{
  "head_dim": 64,
  "vocab_size": 863,
  "norm_place": "peri",
  "positions": "rope",
  "rope_theta": 10000.0,
  "tie_word_embeddings": true,
  "init_std_up": 0.0211,
  "lr_mult_qkv": 0.4,
  "beta1": 0.9,
  "beta2": 0.95,
  "schedule": "wsd",
  "max_seq_len": 256,
  "dataset": "wikipedia_en"
}
MLP neurons of a small language model. Each row is named by its layer, matrix (gate and up: input weights; down: output weights) and neuron, and shows model dimensions 80-143. Each number is 128 + 32 x the weight over its row's rms, rounded and kept within 0 to 255. A neuron's up and down rows have the sign that makes its largest values positive.
After each neuron's rows, "fires before" lists the tokens most often just after its 100 highest values on Wikipedia text that the model never trained on; "fires on" lists the tokens most often at its 100 highest values on Wikipedia text that the model never trained on. A number after a token or word is its count.

L8.gate133 [ 97 158 144  93 135  70 109 147 142 113  86 134 160 135  94 125 121 101  93 180 180 148  90 119  75  65 130 162 135 110 159 112 146 110 126 141 159 107 104  24 120 143  99  59 118 166 113 124 155 125 157 107 129 131 116  88 143 120 106 131 189 168 164  89]
L8.up133 [132 104  83 156  67 144 196 107 129 115  63 133 140 173  58 103 156 126 110 125  98 145 108 145  69  95 142 182 105  85 113  65 161 192 130 161 125 139 181 112 150 121 130 181 138 142 112 101 130 148 124 129 140 145 115 162 134  94 113 152 123 112  84 118]
L8.down133 [115  76 117 172 107 144 131  97 110 138 176 104 146 145 169 115 163 109 141 176  46 130 118 107 153 158  68 151 108 161 158 130 101 139 176 175 132 124 129 172 164 137 150 175  76  79 165 125 154 164 161 122 126 122 150  51 105 174 126 171 166 120 144 102]
fires before: "t " 24, "t" 21, "ad" 14, "ted " 14, "tor" 6
fires on: "rec" 24, "por" 24, "Ac" 11, "Can" 10, "ac" 6, "Ar" 5

L2.gate257 [ 63 139 139 132 185  98 147 148 142 146 141  78 142  93 124 139 153 135 117  50 164 127 105 161  90 134 106  61  99 125 125 149 145 168 138 197 103 115 152 173 155 130 160 161 125 131 121 175  92 136 131 108 182 156 128  32  73 120 117 181 141  86  94  93]
L2.up257 [ 80 143 167 135 127 103 107 143 164  91  96  51 101 102 123  99 181 113 115 126 147 154 135 139  80  81  98 107 145 101 155 129 160  73 132 165 163 111 147 122 127 151 161 150 109 145 153 153  98 130 125 111 144 155 116 123  60 127  97 131 157  92  84  78]
L2.down257 [ 98 125 137 130 172 109 151 133  97 166 202 134 204 132 134 141  79 155 148  78 164  91  84 159 172 149 105  99 150 133 141 181  73 172  97 148  53 120 123 156 130 139 124 139 123 104  88 120 158 123 132  75 169 150 151  62 133 115 163 170  93 130 147  98]
fires before: "2" 11, "3" 11, "5" 10, "1" 10, "8" 7, "7" 6
fires on: "." 100

L2.gate155 [ 89 144  99 169 115 115  93 194 242 157 117 138 198 154 180 152 120 120 121 131 122  93 153  98 122 109 181 124 150 157 180 144  72 163 142 118 153 121 135  97 106 127 152 127 127 120 106 119  92 127  70  92 123 158 100 134 135  99 155 156  42 115 124 117]
L2.up155 [137 173  79 115 108 137 109 136 140 109 115 168  64 146 125  59  90  78 155 124 115 151 193 102  65  82 123 127 141 128 170 119 146  82 146  97  75 115 107 157 120 119 176 153 129 162 118 172 149 144 166 152 135 179 117 139 139 114 142 134 156 128 153  96]
L2.down155 [125 106  86 140 142  83 135 133 192 172 105 101 179 161 148 129  97  87 117  91 149 125 141 158  93  47 150 110 121 151 157 152  86 161 125 151  95 145 104 110 133  78 170 117 156 123  37  84 112 168 164  90 160 179 113 145 156  77 136 169  71  74 129 120]
fires before: "ter " 33, "2" 9, "7" 5, "5" 5
fires on: "f" 40, "." 33, "st " 7, "3" 6, "/" 4

L3.gate102 [157 120  79 116 126 141 108 173 114 103 152 157 114 126  88 153 145 161  54 169 150 202 125 105 134 138 103  99 156 120 132  96 148 150 112  94 134 150  94 107 124  58 114 101 131  91 136 169  63 130 109 162 134 117 132 105  46 124 119 148 161 106  78  93]
L3.up102 [119 159  96 109 136 133 118 164 117 135 107 102 149 155 181 124 152 153  90  75 166 122 136 115 145 123 183  59 127 129  70 104  91  87 126 176 106 152 126  87 118  77  77 154 188 109  96 142  92 150  92 144 127  60 183 130  97  95 190  73 119 125  66  93]
L3.down102 [ 94 135 162 152 144 133 125 114 171 187  81 105 112 112 203 124 112 124 142 105 114  84 118 131 108 145 201 130 120 171 121 102 106  84 149 160 108 125 143 120  92 153 103  98  97 122 123 153 159 138 107 134 109  88 147 105 173  73 170 114 132 175 155 194]
fires before: "n " 13, "own " 11, "form" 9, "c" 8, "ow" 6, "for" 6
fires on: "per" 27, "kn" 20, "bor" 14, "des" 8, "wi" 6, "sh" 6

L2.gate327 [114 139 148  96 109 108 158 111 123  92  85 106 174 197 143 145 117 108  89 135 133 122  95 114 109 115 168 119 179 147 162 125 120 113 148 144 111 162  93 107  76 103 152 120 108 102  60 106  73 146  53 170  70 166 163 134 194  86  70 180 139 138  98 130]
L2.up327 [136  14 150  98  74 175 106 162 121 110  86 171 167 142  78 144 140  86 141  71 162 156 149 144 158 131 120 136 104  87 206 182 139  95 146 138 159 123 129 108 130 121 143  78 127  83 157 102  82 183 125 161 136 138 136 167 134 111 123 175 120 118 130 120]
L2.down327 [157  87 101  99 127 149 127 159  70 120 132 110 146  77 122 134 151  88 123 116 154 135 139 142 110 107 116 109 143 108 195 136 177 107 151 130 138 171 118  95  99 190 122 146 181  24 146 170  70 159 170 186 140 114 114 173 118 143 147  90 158 116 109 145]
fires before: " " 24, "av" 6, ")" 6, "man" 6, "ia" 5, "er" 5
fires on: "X" 65, "for" 15, "-" 11, "ing " 7

L8.gate147 [126 102 155 118 137 137 131  82 135  81 135 141 136 113  76 104 152 169 128 168 141 105 102 123 177 123 169 123 143 101 152 141 131 101  93  79 174  89  92 108 134  67 102 132 123 131 131 112 126  83 144 111 104 125  81 128 143  98 199 136 137 100  95  89]
L8.up147 [143  88 106 106 176 116 140 153 107 149 136  89 172 113 181 103  82 113 107 103 117  87 144  92 154  89  99  82 116 135 156  76 130 109 108 179 133 119 191 155 147 162 107 145 157 157 103 100 135 197 120 132 134 104 128 149 153  78 133 125 102 131 166 122]
L8.down147 [146 114 141 140 106 113 147 122 151 182 121 169 121 136 153 111 141  99 131 165  98 115 141 108 129  65 142 150 148 126 128  37 138  70 123  81  76 174 152 106 141  99 110 132 129 149 153 121 142 152 113 105 135 150 187 136 149 156  29 101 113 175 116 107]
fires before: "er " 52, "er" 26, "ers " 6
fires on: "und" 45, "ist" 34, "di" 7

L9.gate331 [123 120 195 152 126  79  78 131 153  64 135 114 107 158 107  94 109 169  86 152 151 112 138 103 124 102 144 170 155 157 122  76 135 145 135  98 118 183 146 169 108 112  98 145 123 121 104 169 161  64 155 130 141 128 107 113 148 143 157 127 176 126 102 138]
L9.up331 [ 59 145 114 148 160 116 130 150 146 114 152  93 140 174 172 164 170 116  75 133  78 185  90 133  69 133 146 138 134  66 128 119 152 137 149 123  85 163 119 128  74 107 122 173  80 223 158 156  90 182 146 161 157 104 105 111 116  79 103 188 134 136 127 114]
L9.down331 [122 164 155 162 167 116 152 114 130 102  90 113 147 147 154 125  64 162 141 117 143 120 127  77 162 162 103 149 143 118  87  67 134 106 146  83 104 120 125 127 184  92 135 154  34 126 122 116 133  84 129 131 105 129 144 103 110  42 112 178 126 179 127 110]
fires before: "2" 27, "1" 9, "3" 9, "195" 6
fires on: "ember " 29, "uary " 18, "ust " 12, "e " 11, "ch " 5, ". " 5

L8.gate303 [176 178 217 163  66 116  83 169 132 110 126 128 134 154 120 158 134 119 119 126 162 127 103 130 161 143  81 122 137 162  98 137 137 189  67 156 138 138 121 124 132 123 102 117 114 132  68 102 105 136 143 146 138  97 120 112  80 102 123 149 108 146 106 177]
L8.up303 [138  65 147 198  52 132 188 155  99 107  70 111 171 162 139 127 152 106 158 138  97 190  80 124 155 119 120 112 104 137 168 114 132 138 114 140 151 133 143 106 107 128 109 185  99 159 115 108 102  97 121 165 145  69 176 112  61 148  69 121 149  96 164 132]
L8.down303 [175 116 129 125  88 126  81 108 191 137 139 185  76 115 129 181 118 102 116 126 102 133 107 124  77 147 124 162  71 122 126  76 132 191 110 101 139 123 143 151 120  85 161 150 150 166  99 133  84 126 122 161 160  76  59 120 129 107 103 127 128 121 123 103]
fires before: "t" 15, "ate " 11, "er" 9, "ud" 7, "e" 6, "or" 6
fires on: "st" 43, "it" 26, "for" 12, "d" 9

L3.gate244 [147 114 125 142 125  72  86 183 131 128 152  82  68 165  95 145 104 161  43 159 151 131 142 163  97 148  86 164 133 168 169 108 144 172 121 121 153 141  51 133 108 155 105 125 179 113 129 130 127  95 126 156 163  88 125 114  45 111 143 129 186  84 119  99]
L3.up244 [ 94 113 161 143  87 160 120 118 142  93 219 132 100  98 125 145 128 197 154 124 121 106 158 137 164 108 120  65 110 139  49 102  88 132 158 147 105  87  76 163 106 127 124 116 136  77 143 154 115 139 163 152 105 145 139 123  98 156 122 102 112 100 105 173]
L3.down244 [129 138 108 173  99 160 159 126 109 170  91 118 108  89 123 113 133 113 107 126 104 108 113 164  99 105 146 143 111 105 225 164 101  90 127 122 127 187 110  86 122 146 143 131 177 153 135 188 132 120 106 136 123 138 150 145 160  84 190 151  93 213 123 104]
fires before: "i" 23, "ss" 14, "s" 7, "for" 7, "form" 5
fires on: "per" 54, "ro" 23, "oc" 22

L4.gate268 [106 135  84 102 141 148 187 119 145 126 120 121 102 141 136 114 159 153  82 180 164  70  97 136 131 151 130 158 167 106 132 122  83 162 158 134 120 165 142 110 161 141 161  92  90 176 181 113 126 179 118 174 129  75  96 112 148 179 148 133 161 177 172 157]
L4.up268 [163 105 134 183 124 161 120 122  59 137 132 161 124 119 150  16 108 149 160 102 164  75 128 137 149 146  51  90 115 179 122 147 104 126 116  89 106 113 134 123  90 122 135 111 131 109 125 166  99  94 109 128 181 137  73 180 165 126 136 138  98 102 112 175]
L4.down268 [119 137 154  60  66  85  66 152 147  95 131 106 115 173 123 162  77  78 144 130  68 183 135 132 135 141 121 195 160  82  97 118 130 132 155 134 144 196  95 161  87 133 177 147 135  98 126 126  86 126 147 156  87 178 133 133 140 112 125 141 167  88 136 147]
fires before: "- " 65, "as " 9, "er " 4
fires on: "\n" 65, ") " 11, "in" 7, "ch" 5, "n " 4

L9.gate12 [101 112 165 114 149 159 154 112 142 107 116 114 100 126 109 178 119 155 164 155 128 123 145 195 138 113 131 127 137  69 130 165 151 136 178 164 170  81  97 101 131  50 149 120 157 168 136 121 159 118 100  96 181  93 117  87 130 131 146  92 166  82 131 133]
L9.up12 [103 191 126 156 116 118 173 139 217 144 109 152 155 160 102 147 146 124  95 161  61  74 141 140 118 147 120 157 105 134  99 114 140 164 120 129 144  81 132 132 140 183 153 156  83 190 146 182 111 132 134 130 128 140 123 123 106 140 125 110  83 167 157  94]
L9.down12 [162 132 104 174 144  85 112 133 146 160 121 179  83 157 184  85  99 158 136 154 108 151 100 104 136 114 154  97 106 118 116 130 122 143  53 150 103 167 128 113  74 112 146  97 141 137 111 153 173  90 128 122 136 121 152  73 157 109 131  84 123 128 103 132]
fires before: "e " 21, "y " 12, "ed " 11, "on" 6, "ity " 5, "y" 5
fires on: "ut" 34, "ur" 25, "ir" 10, "and" 7, "ad" 5, "u" 4

L2.gate309 [127 161 131 116 144  99 136 138 162  82 147 161 168 155 142 180 122 151  84 151 202 119  93 152 158  68 109 141 156 148 109 147 118 117  59 142  95  87  68 155  89 178 130  68 137 145 163  61 109 153 128 177 132 126  88 193 130 108 160 130 154 157  97 131]
L2.up309 [135 115 132 155 170 121 110 141 127 151 133 112 195 151 110 176 114 139  91 116 136 122  86 132  82  67 117 165 107 181 164 194 103 167  56 136 133 136 127 128 138 151 129 191 169 162 171 165  89 188  83 147 175  68 140 136 157 138 140 157 153 142 120 183]
L2.down309 [105 117 160 178 140 177 190 130 158 126 136  97 144 121 108 119 144 136 119 104  97 119 129 113  87 142 109  80  67 179 142 125 135 150 118 132 121 159 151 121 149  75 149 160 144 125 182 188  99 119 170  95 155  68 175 127 104 164  97 104 130  94  96 148]
fires before: "- " 17, "er " 11, "er" 8, "s " 5, "ab" 5, "ation " 5
fires on: "est" 52, "form" 22, "\n  " 18, "im" 4

L3.gate163 [179 121  69  71 121 151 133 133 153  86 138 111 118 104 157  96  84 115 161 170 124 126 131 176 148  66  99 151 109 182 162 125 113 116  67 145 145 161  97 114 101 116 101 101 178 103 160  76  78 157 159 151 143 177  81 160  98 138 159 116 111 128 121 167]
L3.up163 [ 98 108  85 171 138 178 168 114 133 177 163 158 205 112 110 107 113  89 161 172 142 145 155 104  62 134 107 123 107 136 203 141  99  82  70 122 193 112  96 171 141 144 134 120 140 126 182 159  90 145 118 201 188 116 115 143 171 175 140 133 118 152  89 152]
L3.down163 [112 150 197 146 137 111 120 113 135 178 212 133 112 145 141  96 172 135 135 139  89  81 100 137  62 123 172 119 153 131 104 162 109 113 127  96  95 141 154 156 151  97 137 172 118 121 130 165 132  79 136 126  86  96 137 102 168 133  59 124 137 156 124  58]
fires before: "er" 26, ", " 11, "a " 9, "\n" 6, ". " 6, "er " 5
fires on: "are" 33, "ine" 26, "est" 25, ")" 6, "de" 4